Weights of a small GPT-style language model, trained from scratch on English Wikipedia.
Size: 8 layers, 10.8M parameters.
Training: a variant of Muon for these matrices, 5719 steps.
MLP neurons of a small language model. Each row is named by its layer, matrix (up: input weights; down: output weights) and neuron, and shows model dimensions 64-255. Each number is 500 + 50 x the weight over its row's rms, rounded and kept within 0 to 999. Numbers have three digits each.
After each neuron's rows, "fires on" lists the tokens most often at its 100 highest values on Wikipedia text that the model never trained on.

L3.up609:585483534470506503382405420509462584503477501502523461510448527483554478448535444608441489542546557537522572489498549607485572544533577465562479480455634455475425500579562624475467472492549579460495515504591453442566520512496566575460495451452482488482500509435446476489482516457533518399461535444436465422636500508495466472451533462399451606505511562517506553474469497467394565488586475415501592454410468455530500498508540542528484539432498510541492600494487479379497496486543518545475464400442543437497426498474545618443512519547493599494510611526553428469523484585460530585
L3.down609:560387479530499538588394503579532483491530517455529464438514532516551551434477460514539487471548516506484564468524565525525508593577504581479496498474610492477523541543538509449466492498545569483545531629432469478503496521523494483574506576462529540466489512414461571458465446427552469427463482471490526426530543451400463505485453547470579557566475455534516512476421490422470534529506587356513554509444635454528437445400483589528506463503423508583487622514486569504401540561538495595465473481549459436485460540552483529531478544429560531476465537570479433400583538484466595444
fires on: " |", "|"

L3.up579:436511384516530506523509546511495464572521548448527527444505535523475590542553567453507456543547580549539484557488523578485433539488399564521481458460492504460556482492542407517439457529473459616480508442525463450565495515532424450510562552524473477613452472496508545528490404504402526502549463481579468508482560591516537505495538484569528436445474484498477482445436440402437467555531550557523541560392541414511540453509499574444453503507509468486459550521491509624566503532431561491504565535529560507469496523508632377529587440528521567449424621461534516503513450462435504495
L3.down579:481596532559535542558513400566512556634571409494505513469435525482365478459582530487565468485554481506536529431601418501438493541534530432509559496435467460530456482515452538449480571403558554444588551615447511596515501400517590515502560456487486598476410480436511539479551546539498482477501469465468530466508501546480504494502471461521469519499550521561372376509517492488495559497520601472533511534451540585474505532438478394526534481502454486476520485456529526417448531550497487486364574464481442522543538469441484506485494572485472555507451515510467581488491488532445481492
fires on: ",", " and", " as", " making"

L3.up835:484504480494452487499481530585472416437473489504487549592543483448511462495426498506467515444482401421518470544458489488464428447485531545581491505548498507449570448628347461454475546488459500501544467533513434505492514455485507427460533583574522522495400404524540441555463528514482456505475544500465414553501439522505534480546505465527468505519508466501465527522498520482499385410470540466476617491476481527446523430493481443430452493440475561539558573536568566513451524434509522485544464454457440518566510503518452480415473592483464503517371589531608518432546617455469545535
L3.down835:434554493495458512581492524480558531557391571483512524628402444522513599480529601474536473499513442497450479439469526493620445556549455426516406449370511472543521489459604526503581480504461516434584478519525592463487440519492463526477454497420481398525520536493479507586468523546585466540470538529488593491484530458527471524446452554478475557479506501519513472475553570484624534530538517514560509497464530537523510556471432550569499427508482525531544472432536514489466451497535540551446547623438468577457548475446507503464595431561487530535464390473371395510555510429434530463
fires on: " of", "id", "ic", "it", ":", "ik"

L3.up891:498493504541560519468567501476495487528622517425483480470465485502463435446477407527495474404442478549481494563512470485554369611531517550412410516440488452449478486532509520480553502521497546505561448535502543499491618564461468558515448471498392496475480525513534594581512556455553575466459525468540511379500578568532498486476525464550515606514550504451509474526530522481456418509520476592460560413462514469499473428558474529532484581493526390599546504499464521506448469569607458478537490474473553532559525585601431531367519454509498545546468481522558459502555439473453390549
L3.down891:471503515441480470518492498485533556557498561370586466455517506490380466412497448516490370449431472517513553525417544595505565585522643531530500580501438465527495492466522592427492539576517560575534485513447461429480478414461486549529474456443519426508543515474483493527509525449407498433469533435530553445493490523511525569475535512471498550499545504521494500490520466526432543548537614475490494432522550540482444510433494490462497525529499455494498508437458614527414537484524379516500463456527561464522588500570492549443470448469577566507470522524487560519547572564488513500
fires on: " of", ":", "-"

L3.up911:612520480603570517533462465445504607470457451587520405398459497457561524548473504540464485574520384475484486551542527529449542565510473426442534437531502449555452466556535521504537530482497483476506491485438432478485441528416542525468426484598508438517450478437548474473497433509438390521450477591465485502519488474428478426541497476600541483482519448534559559470547499521434572448472554472498437547430496541601433550472532531581492607466493536452541509582436501555432523477523454403482517458605468538524427540514546418502476437508518543478472439447452417551561447560479563491
L3.down911:450488536466493376539461582480561504562538545533513530529445441537420453454398607508446430506544575484511593542478513487511460502523509479583547447485431455485511488469392487501498482540505493665500512435571616474514522468597455505510452538499457518619482467483502487460566512506470634544492519543532561434440475575435462421555432453522482461471507483495571464476440514545499473584547516525407563578455498540498425525431423533625412526528448579532473457515514451424465537529497473518434531446509443541468460494477488561590494474513532507537475470522610539613413544407572463574
fires on: " O", " o", "O", "ate", " P", "\n\n"

L3.up142:538567477542480529442450586434519495461476485546573492467568515462549521506469415502513523355569443580537570456523589480441574588530473551427463452456543546555492438533545433397477532537605524535560465508574514441483506549479517472511517508454474465547482374550510488544559429508556433538424483479519386502449461525489440440470524456561575514514468485417535497529540541473553455505444440541535470561506544584532435611488535629483527461340422521511464485483523486513567512520526469403560524572513486412581523528526557508453501420513537496534568485559570514520441537526514464563
L3.down142:530461547469528476512395520617496547465470518483448512408429533447490496506462494395492551466545556545452554532481471398500505404574471536449558474465554467551506484518576477405429477499434488504471467582582499432469482512521441413535559528484450477452485584499496569452492529399553485509570467481520538581473487535534393476472502564516412503492503472553540445524464555456473517583610563505525482434466490458477558483563523507520489501516490503531493373558361624581502615506459493546472485593515445513525538531558607514490516427415490480566479480455536488503529537468469481595
fires on: ",", ")", "\"", " and", "."

L3.up291:561550431494543511462418479467476553567561491514514531568506515476519488553549515401551449477561563518602555510451500542432495452536514582502466540528513514461494488470376539452504519458493510533515546352522484493536418581563583515494532446611505539493429392469436480480501423563491516451479448527541489457442476553489509544540535468539594474532451468464552499527426510496495429447487536511515522459497524499513505539457492570484507451448523482408518522555538593526586488503484495476493582486560427461574520435448499428449499452388521487537569514471490520442412468510478572516
L3.down291:598490575548530590542470515493403564449432569505487467480562405486438466425472501501491588483495487536475436509466552517539504429447533581490520538512530448512439510537493595507545529444494402454436519508523553479379403490471481520555458497548485508444507512485539502466565527465490428523563494469506571473489425513454454413505459542528478532458552514613465523549504525505498498578557506420494461499501457452474518491412539521533616488490570456565517500450390516464447494489545541466500517517477470452541559576632490651526479535504554545511444505433554478459443514487586525542
fires on: " and", ","

L3.up107:393577470406583572497399445632562537514563430466549527404404553491472486457543465489490415579516518548544481592456504562530584534459490502519461457475511570501503485501514434414556500465646536467510532532422517428456536479519409523404559505530460476467485487487474498465488495533509487445478569480605494535437484511486602509516606431544501557463510453494511541479489541479486484574516533576479453446486522569550474471490468522494495510567490494493534510380546538552488565439575470475465471597615499497392535540431469503532480443452484578550538587464548485493554563504574578476
L3.down107:416532538525461513367541376462557525479484598519480461544483465514589497512486537518489598386495486516461577530520524427533435550478487500439509519490565506539510534376443528494511449487437454539573575484660475475529543526533530479498461449552617587462565523450576596458509481448441510458546475460462547430533571520519449434418469585498542541434456512533501527538488468508489497481436444460544527528470499426504475517515455460460513555469511587411487502623483528566476509573548489616492499463452528491515585476396493437539409366533570508480447514510468489515485493501541522537
fires on: ",", " also", "'s", "ed", " led"

L3.up434:465372533410498462516570466456545482432463486472400491452433512588455588538523586469411521589482569516570465622497525496580478489422527457415447472508460515536540427483563477459468496590494537459545480493505497540472438369488401500481494422565468565514489464363543531558478543433523503561433460530464504450625478504486505455532498495511455423544533467540507530396547491502466489492486509569486548503472498474500526466538435405507451478527497513521547631484563575500526444402512503475519574507526453535595609545467515503499450460590513508480427477520558435504592481599511442441
L3.down434:541448437513462436529496515552416533466517470512591568575500566491533493513389428528505456541483491445425521486468551414516535449479523476483449577521490498524520563577414534545519479387480439577428537535507462511467490557517519505531545502499506429498586557558429498467528425462472438536491545560477476509518445486540510534403504525575535496566416479468536490543554437530527474427450537419493436474530529520532460593580494502568561442493498577460428439460503497579450536612381473493518356472537394485597416470519527490517475424508451477479544440472439502463473465465476491629
fires on: ".", " to", " in", "\""

L3.up93:534475451488508577542552537525464478442565461418593415507499517479488483527516489559537422443471500441490434516505529548549450497429508525494442467471488487485552562537461447465513555555456393560488496446591479489499546430530497501557478496382497480404463511532449500540530606420578512426478515612447443458569491460610522518464525534521493495524516542463472514543525522476540406505476541518492583438527444512445610454508530515525482615466556402472487494487497537462402539416483497522502552473504473482507581486392527528489512380592456468490448525503504467542533511496514435507
L3.down93:499510404444445483530550544483454435486642482587471469501519391466425486429484557480481590474453584495458507504541529478493511390469527416536464379495404499467516445461463504512542506481363495526526453617603539520577568486589570574443486488471518436543466488478460539507527545514544475418539513577467505437455424496505574548581493508529425512499484490571479537413454527531503550472528483545500536446563412409482466514565509463521535502537463524408538468557492554458540569471527414468396493508439518488473610477529424460485515446556473479544442534523418462557524520507565428595
fires on: ":", " of", " At"

L3.up284:560504661348488436578561535560434467401452498611484563503537484498523517529538480525549493551399493532498407546459561532498546488555502483447591568468470516499395498558460452472543486488495524458508501445471536461458434549548517505511492477496543537456455475512487541512575461533533446475503574561485523601496380517484611558495489478463551492506427557510532459544519467534479519529425544451466450475535544564541431507485494430486549493434472532533527515523496581467494537531530408436474487533450497506500480574369508497553512563527552490552448439516517542569382432449512540624
L3.down284:472570548468438496486492565419632538480528423506507494539537444546587410485516637505498537464532408547646556480489522462552410499604519480488541455520476535479529447459503585488412482499517618540488526533349463542491474529488467464500532453556473482553488378596471451538500495562510517488522477487535464489535536422455440504543472454567534526578495565521528545454562516518432429432440503553532523475496423453530541432490448495439476577508548486564543448435551458526480560482527508478535521518527470413401523483495436533524509550541534422544428472493557440547534501524432377453
fires on: " |", ".", " ", " D", "C", " of"

L3.up207:543499491416472484455512574448518502430514439482477528482496525433520434549461545490495512443460567490507495577514536522599431507512486508478547430419554482513523510583510572568539508512439503460430491525516482486445484553500504525439426429424514420484426457543518525472505397550435544536530532473434533486508500519492485567607504585451478465506539570485504562483500448430474605458427457518414451506481540526489459437502575507526612513560564473500593477612508556522557476439493519501549557454443533514328436514459414552456399506507592468603535487516519525543598491555464417572
L3.down207:509510469532391514508544450343531487536487501527497563471454452524506457460482500528523497586523513506482582519515515497471456464386569545531452602461570448517484443446467464416531507464479439424504479475513540433459407478516484506494496519528494580542592495478596512469478545415442552431513465543485491554613555490557459517506553475452444466470575520470491500475415447508681583599508483534445469533470518468484503571425513486489483477426492554425648598544478483528495477582549511575465472527494449516556482461536565475536474473488449524499519518470559442490482462432506490557
fires on: " of", " o", " from", " to", " and"

L3.up728:416487485565567605514513486434460481416586458486486508467430515510508522520522482610484512585467561508445505524481536398512609544536531559457505487473501543456459469449533477460438474437534554545544459440597514594490496407533467566450530461450486460463627472515486456492561529395560490461583475415506623484505578521487557481441433509531519550473433453561531458418486532497476448478486476558515599433494425461445442473454465533385551519401478519484547548450466457479490474510541517457497593465464520611530526516578502520525502425589478496477492531494493502481484464512539537513
L3.down728:578474530548497528506551550487403468476441586395573499480507519605454501497525491543505583527553473489467479537551428460466564431457528584451538497486504559449498520477511511431526512610444502554499482574511524475539442488563498560580472527562482467559522440553520457523536433555464506502374509549468566481577523508441463529482487494613524418503530505507409501419504491528598489501383413563500477522469511487506545512439524556580418473580567431510490518491389455481516485565464464480436554425498490417537413442591559611551485548583485521455479420447572478575490496492403529475
fires on: " of", "k", "\"", "d", ".", "c"

L3.up889:523506493451435525523521494422364503472454515524446517525657514501477466441413408543505451513542498504533451594448565487402418578564489499407542612509448567552482544574537463438535545516432544479598563583403489534373456504514472585498542557540474504389555531475513511518438445534486470433494523515562532572572497550423492491465537499512449516557504542424482521531469470486464427426536484550576395514539481506425535541484436586535534493529491508441453463551631423434502551591537524497445514462559435443447558565390556487563540556539531475504523502449460473455526526546510561573
L3.down889:495498499445425583519417442606461525485544493459493517408533391471437516535486524471484497527536557389523584553552455510512524481463486510531467483432441472534447556480485396525452493466531465499575543507549400507681474517567483452495545439534525458544483464448472565531501581543510483562529480504586587401394532478479491459541517515559547542471487556515547449481587536559392555611472479467535497493487493451534496500382529423547529440558485529542501573493450532510518507391486535579458499480439403441655538517420525573523391488455472578517454471508552514484424516425480513430
fires on: ",", " to", "-", "ly"

L3.up570:569531519464515429504445486541474509506457471391483503453455419384514441511484482424553516523552594407474587506455601514456448482539565480573516504612482589492465423476484505553474561541506448511462610497539604487534472495439460459491518488444634530538617584536554491518598456525516480462450496444464489539467514472538510435567545378508494411484507457481517398489561471535584547443568515548525550486482472485523406496524414437520600423504445495522474444561466507518465527475546470474449493542476492490512447524492533465524394508490548365527455550616383485501612459582545463477
L3.down570:515485467470497505534619482435420501421536544513460539625432497441576470533506488561451404409487514457499519422534501505486383566474492533496473440511502506475538532503461536491516466498560497525470490483552534521560543470519451516478505529537470461430529631496498523517491575560585463543553453413468553526472557481467466407339500538496516558440393475499460502459565506550520591547498354505556570516499498535529517472563502542489490492492413510474545477525511400497488446636467591589548422462428511526474493521474546490484436509507523474533562462441548466503487519532514534527
fires on: "2", ".", "it", " one"

L3.up454:481512495520392442463453586512483547494442532496475501429535428519557521505553443546543478503510565439446550395476504538479417565522482525566488450429578433468432403562472546527522453488574446415561536546464453530531518558489588537450516568518403450411540462494459474547477535446485519494479475411515551644517482533470416487474592512445503577523543528505588575466629598470391646545482441538563596463472519471460539484540525416482468486537531471499469414539514450458475502468453577468495523437491470461520544542484431533550476425472505424540515565503553435406520502465543427605
L3.down454:462483433521455550487499564523584494481438552475463531510414395486455524545495515470521475508490552531471444482409443539500460472412556595426616506474501561423438470530445502546501499558453453532511484425535559419568451549576484452538527496494505434521525589590621478471481532574553507501530466540573499478442467420508475476561442484542602433540426453426414514497529523530472500420538476475548490487466556472472502470492430514634512459480431494573498489500532512579505521383447422563519545509511554504574543412522540464393387518549560493522617528417533542521440479495527499485
fires on: " |", "it", "othe", "et", "ri", "n"

L3.up807:603499597488614547562482430439475470457530474455559489494498507564487505506503522499422462520453488557493409550588528489459477574537442560375419444532488502582457522552643468492602452560488500488513516446422519575480528500474490569502401531446521462480508466530502457491525614456453479454480493466446411482445653498453525489541541385484496481437559505515527523423472503592470479503538443574463462479518583510403514524560409523512513523489516394530543577516515469472409436520582488520471479490448521481629458558555430470438466545484452524544558496493605536497489435584561416468
L3.down807:360550509525520558553482479553551519503521475427574479497536466551577513504519532498487436441502465585429594457443543537549434604498562519447511520493390509602544547524574457482526469512418517477497435492456496507590453518507447488439495502485493523527472430503426454540594553511446465508424496505522492456477555402536546566435550487488427500472507493527452421502469504573443563597516487503593523464562603594423466540431464518505474402534453429548547526459477602534478477501461424453427497590538578491589532607395515432508604520471468578475390522453589513512505619502527522515
fires on: " of", " four", " few", " two", " Three", " several"

L3.up880:478463459498445481478563498511510465479580444478490395486531445431615598548491558482485535526473378533415466489463459562383496543432546582513579466514412425391479499430438509492526453455480551522583617498503562488482441510563434488499458454433486546525526472550484542481625517570532471365457561485506511577525449485434637535450494456515482550432431574458527429561491405557492518532457501481452512467523496465545581527546519554533489486431525607530560540478513420414517520470575535451550532488415533502537525595491544571484498482508489532606502503461553470555499510504536479515
L3.down880:531595537536458606507548586440460533434490457500516567509462418510454485533452485480516586519490485441453550565434432556558508447479477396481450469545471465433551498452460495488542471444444570516478487473490557457476511588486569435510563521516491568528451527407522526403537524552500475550475537530442527465436514556505574559406520463576571544520438493476437529510521471487540515425517443504463489616537504551485547547521631474535494588567604499467476465539521499475472540623477528575555488552481516469512560459526514517393423549488493512466450475496482439473396450540485506499
fires on: "-", " |", "1", " ", " -", "–"

L3.up1019:533513602540540518554490420442453474396466535536462423500495457575558512513539535487503535483462474483514484453600547519443557560576544527532418510516544488598512596456519504502569507433579539499480438529536438591504588451406530651492525537468499608549505467494525438577582634532495462368512525478494573518548421569491463526535468489431543446433509556456504551512511534529462498548495570528412584515565425553608444470498518494514505499497485473474454493475507482437492472465483492490517464385452483496523516452454472518442484458614576464535452409472489503550596567470471493432
L3.down1019:580498504523516581499478586434582466497429504528582426515474631538488484522497480465487598524445512384428525500546504499463445520499492527529547531449525496555476515520481508464462479509466495467508467533549503541512398465524438486491530471487440537510446545446421503532501432480588596537500483556489602464489433557414467558586423472581422450474562506584541360605591411445515542492505458549443531516371553529508489467499609463524402568458529391477492467427426433500537528433431484515468605419481601565465520530502530492535475510485439535442480429478602627535529448555548446456
fires on: " of", ":", " f", "-", " ", " (°"

L3.up819:448573501551458530489436548477572487549382427449546502482452493455358490526474485547534513464431585488626553602452528534547491435517475502539500458444502500499454465536631436537514504428415531438399563496533525527378429453486496540521476445452500489490500464510490455529461523467512525496443598521567444553552442521507523566405520504498513541562453464547413535564573502525442480538524572583487564471494482527424542431416494500450511533531431513480539536566487574582425476477543500505475561580546580361375537548525427517541476527502480470539492540472552484534535511485497511533
L3.down819:465477513485482470505488509451487506487573507503447481638514680477472428524543603524544479468576519436450448492410464427439555524492498407405468495587497365476531498447463584477477509481608513522485401543528484524518453518509508496478503508485506482454482448455545506569564470499462461545553485486489483494478538395495517518448496437417520478391526585440519471520399564625607476379508493496479515515515583540557519546528472506509447548519557527516457546522483476472507546599450553577422466532480484521556530491419540450421581473501490527426404549589419457474532512554488555506
fires on: ",", " to", " that", " of", " which"

L3.up263:459582611464548521483484521469453505514462441603496564516479460465515515542553463418499521532489486473514469540485541406425502486578530537481532513380494564593518539557494518439475436502414547530596572436555481456550432526572513509522537500445414490385482506469546570489473523524508472538532607459560535503457438599372481452493606512499570489506521613489567500577598441477524487485508488520545485505543540517505498524379560515530459483434442447544497494512534496530488542518488484437465543412593522427437475483404465429431566458555546393479487462438493509327392513483499473532
L3.down263:488551501547448567469436565420406536408491544426452464538515395456506445517577551456513517453504559476473519365416491443474482513561493492520501445492434526499562476410557535525457516501421447477476549525518454528494443489460607443577444448530478501547361544386448433518588503532450468513479560517514520502533603550412458501506489521504479493475481505572523531524582557563465489513517489465496473518566478506527506548510618511481503504659552571460513491468507536453512458445576551622525528556466550379491480526501529602469509495521501537553428501535531481485533516557544541595
fires on: ",", " |", ";", "."

L3.up599:442493465528425548419433607548498549407525423405456539564454425467559532574469534472518588502578480417530433468513589505492447478605416555511386575431431424384583537476484537436387551547488452456545508473483530450479437518409584451410451546471421505467431538525629514505513523510486509556516534506513445383500467444501440448528495482524494477585532551592440415466495454499469480540478436464549528490460372495448644535570506508509508542539551478471592570510471479482488539363541507465522520435471510520506451480481475519527497495467517461593501500457478526456618558543561444494
L3.down599:351464417504408459430570457515525453444548510457543486547510546500496485421514545475515490450552575510523496512473439471610569406465542494537470486459425594511500546539558502537436570395427425574577489491526459553603489537473614508526509569610592555510476510498506485531458527476431483537474513559415519617470452522549503491555517556523429501583427496522529511435570484530517549483520534539538514491554425551478534544511472458515488468477564654456596522493553467505535463567514462504550477489444496460421526445416558516456458508523547476512475514510404361487564518411579475556
fires on: " to", ":", " of", " number"

L3.up303:460455571427468479507414516497481414542487530465573469543513483503521528490530416432472524510486539593539422506508583451530563455555502553461438509477473515507439573477429440477456484479516513435530465444491438591540441501561617482548405531520621622487565582553490612492472557444484456473483492546446555559566500537470524512577595475545467517501430555502433541540448453400479500524544518532470477478550479525521519525478518469460488485477479446491437554545478478425492460505578444547540501418439462625551568523487400508511485523542515450454444476474387443504523473541482522520
L3.down303:466509424527389483465594485500518451437456625541486546555505520492483529515496558532579506438528492444471486479463448445541595502466469497502522570506484470568499502408512561489464499484432442488465441442461523534537485511521452543472474580526529522530469414583530483624547491461481435472495545494586522538432448507503430569476549429499468486496566512533539472501509497521456478487448550596533580597418486527482574529583449469460529602491508370392490482456487476405558479538468526527487530523534571365422356521308470494535542482502515484397428514506575581531510500528510456562
fires on: " of", ".", " the", "-", " (", ","

L3.up166:415549579546522529471450566608448481454513526573573460497455467472416507545506506531501422491478466508546482565544475508549460503493449559512547516444500474486471497491481510419523534489429528525531472495459486559509539513568473465568486552467436444494419451543511486622493527527564561481499525457397593457530544574529504451461572407476517450607572489523394489609634433538408504443499462541619559571508511411410508479483462444547480572484474466465451389487536507454494503423500504469475550481472500475500466492466602453524486403453449422547489496539583525522503523586541532541
L3.down166:486495538584498509462543522545445507520488501591415481577557530388478610513542527477547504525579483561639430498457568529500568517565583472497551392493354515572433478527592483457430550455543529489524445513434446513550442501462439501534514500449507499524493576510423541483505572495451361579458469464449493500561507482491388467493462437410423556467417492491492427458560521542386512529531579489544542533503516477542474627520480476520516535518532515453466500524525562550491550485526506522480482527444515460541534492441528564345476501471501492538517444464440520462475559546475516432
fires on: " |", "."

L3.up517:538563484494506567547558603523470511473533520419465443481543502476486498471490491486582508478479482532483550536565568434580471566490490516516510450478459538501522420504514409519428506467538526405338457491498457500383419579520610456459473472479505516509576473460562512421495533453533531443460498489639550512619467583459526538474524509546527540569442472555496510580546554513477470517456565488541517551438374518459412539520460468531525559512433467522424511531480541386419491395465527497496509424451480516489458589474486474448495545510476491492566465449525572495467539450647511497
L3.down517:499503488501468599503497507606553420522501488508533511455554418534462574498468541486484491573517521514431499436529461480389544504509503521527495454434498578531521541543493599503428497500471532482528568433539544497580562521460448455479451394509520484565505417522473531453463515396429511532453518555437439478394528513454556551442505434512505527427551499459462422558467537545538542490575457504463520558547505464572572611455446433522522470539470470498573515454552507520479509507554465466436412467480421422444544532409606527545433573525563485479369490542543462498461611425525497447
fires on: " for", ".", " |", " of", " to"

L3.up181:487578491512428528432489461424446518423494514486502490521498530513538545467604459551470450501527549436520430455447481504476624500473474553486402405593554555474429483481385607461528490433522597415486420484602447492560492400487557499448505461438517551491479408526462460637554479500522494487518516546450469584463521539527481470555578383445421468551464436547569538519541579420478560476481540423555540574491531442495583558552501466479457417534534459442508477493611610508534581419505453510500539494568526410500454464454559434551489508499496518515537581536518430553478479537552510579
L3.down181:537478534580518510523552511442433499517416506553552429500415475597475488465542445441572487516540512553582513518410575563496512542576513487483578462549461475520519445529552550519484519521562587578556417544553469456497496483532543535516557503416500412518590605443534653458433509528441495489462512415484575396510552534471438438454492539433462519434507534453521519412512533487446473565542502447563493431452398497514454510463452558524564540495492527441436590528462482483422438434457536480561495528488511481537639480523511520484472407406625480469579520508485528433447484509458454521
fires on: " |", ",", ":"

L3.up480:433522413501478501411540479541482451448412502460529539522520534450514485435450542432518561554460512568496531442529537501432506505501505589547425526558485565541419574515482456437512509482482470385488446472541563607488595459490464478543487471501487489459470454508418500517508565539501466547595464459452490568516477560518561464532447486598540462590427403499470530619466573464452516492447510598481495456571473501494474402425528481514496530403525527538440522594543513575520525527457476463556489435496466492538491607468504508544404474468416578527545558434584429514493541494378542549
L3.down480:507519549403579495465514526538499449476430512460510482488458547522474544472450461448549528524458524522538475509480442501525510403512421441565555525488460629550461500577470502522497499411411508473494466498579545487495570541495519518528470507562446507531476326546500579475525525439558421550499490533518476509487521467451417505477549502550536495483531409519595510454540592501578410478545544495519465529485526538481489447397434509512498502543506528460471547396615430541538451545501449431516481457523500495428501394491485564465493499560431587500476542481560518599503522490544503604
fires on: " as", " or", ")", "]", " ", " being"

L3.up199:493489571569608466497536508596381401480521570483494512473581528574570484552434450480507427570488570554436407576468470526511450526527542488616471514523525596601579469561579446497502534504466482524484535480489568570397450501526473461519540480518444558541510487570503534491476429411495513559570484585414543496437479544534554435505560510488583432475508578538484521529435518511512525402464406612466513568484465531472515527520458551472468495525505387496565498479487482568461498529567527493438484478460477454446446533426598532440625445519570471493464533503437448456558479509459461534
L3.down199:420573535520480457501482498527537551523600527473373363543465519609466506432454538487475499471551494491501478400333368461465459557549494488588506507486416535499506481478566455477480513468496460577540600358566535555521587511585501479488564481500470605510450430662526503461549511379467585531555548450553486501513534535522433489547559454489505561530512521557456474556494616474568579498468471513484490467476505568392479473498515492519428405490469499499478475463494525505479464522432425524567468532515549429446426458397530562486508502355479448465558487549540496421569518524601486503
fires on: "-", " ", " and"

L3.up1007:415502524567557469473556503474566500561535489519465539497475453563434457515490497551474444433436521441625414579456498540434370475582612552450472506452491553580461510535487483459571393476412529471533475476450538546521463474460483425447480491502538563512391473447495547498465500523468501439536505501548465442636475512586539492493589462558517587498562578486494452527553537524493499566581546519523578447487512541425486397532497570490628420544546511498446554518457497466483521541522480488439539487447477432517557473518399549412578473517527521526433534394530426467481559404483428467
L3.down1007:549482562582451545530567469477511516556555460501463435579506514543488496484521433522504548590613527539493466558452492467513532616522485513574469542536393470504551467493568496527493496494447509580558461538504535472490459528449550583540530413499512393598443470580471472503511567488471458450505477442495572380491500400565377454565566438486485469377482403513475421529496403444448554589496487410474496468508415465528568470451488326484524576518499497441516522424502514488478491524506506547437582484547605534426473500493597508516510566508507528453600460432464482431532530505536560486
fires on: ",", " she", ":"

L3.up31:506580473437525475501457466500511539402476483540514566392504427452500438494450467594525570548564542540465432475583551451495496501474468495442515544548614545433474448452507494529473528420457470464497412454484511446447462484440471480484542470473538452560531507544522565510426388497518453476481497490473521444460469416523471600402618491594511576510522533403540504579491496444507543528402503452477639417551477436486496516579488476447569498510464527485469531541387566425492535511522502497513456539587440634419535480432500608563471551433420529518537444481590494525457465497495423525
L3.down31:595532503418446530482528550480485481522495465544565509493525477568482473495463586471449441532526487457498542547557567472530511525460486496460376459569499537414468512512516459509500513558497516496540526585546486520425538433502548444515512532486509497465435459538504614572537467484592422552504348538593482551612586497534540567491418416485429534577568534531493516500486486472410468411423463459458475467515497498419526420459402567512489435498526567575534388496387511478552488511496443487519487417464493514403473510500465424621564573511466494555483472557531512385524429497500497481
fires on: " D", ".", "Th", "'s", "D"

L3.up963:527504602464548501415518487546480524435517502470545421478476493545543501513514503462489436525564504521535477524500578504485483511572531538488451492461524526524473519555485554473522384559545542476556450522617506529594542520539549501497503509513539479410405570464553482480547521502495479467524495435457571486500463564514520427483593373461411649462391520563542587401437423448395490447441459489509537541536489485522550526525618457512401496451598480435520621563522558520517561488522518465494522505465476492517352518454455445502509575525530553518438479502481420572517444579468458452
L3.down963:545460487523481504501541436484495448539475495580518529486572516615493569588498528505491484477454416503655487493475551489460476567531539454492528418528509454487478558492582485560464580496532619498593535507452462520516434626509533455490491528580533520587510509487484539389506457508524504489484537501503551431482519494479583494480476481558379542553500543547535524478508419527509503593429502555490467438482559447452435522475422522494544535481564568424458600489486515485367569559519480561512551508488428498412491608517497473519553523401453456498511466505369471390509392531411430442
fires on: " |", "|"

L3.up611:546452508497508472495465463495474518431501440554536509570455491518446494445509428568494591422459446497537452553440441437516570477499524495453508522573621527595481421570543483497501504511544533466462380510517590497461548524471578478483505495527488504539428571486474461480476503573525475516489445496397533586530460542489448489534563441539530487499478467490445611422600489450606458435527457584537479498487490513485465387459435525412466483498488560522533501487511472587530508508549483511518534573466484466494450449480478504415515502606518514572577457566447521536480557439527489593
L3.down611:589563583546549545449554554480496492466485496352454396432548510596467459510509598474567514561547582487475506508474544527487480473543420481510472478444455507527497460456526514486496479612498410576524528497397415445522455464479494498505487452578595531537524459406446464475453449395478381550452600467543512392489491488450563453431507521500470479387539538456483411463464466558423528570497523543417522490562552460486538582419456484583497465527428490459454552461573539570574471462567583600483533479522492445496481539539514502552593514481514499561430485480552499448483492505527531440
fires on: " of", " in", ",", ":"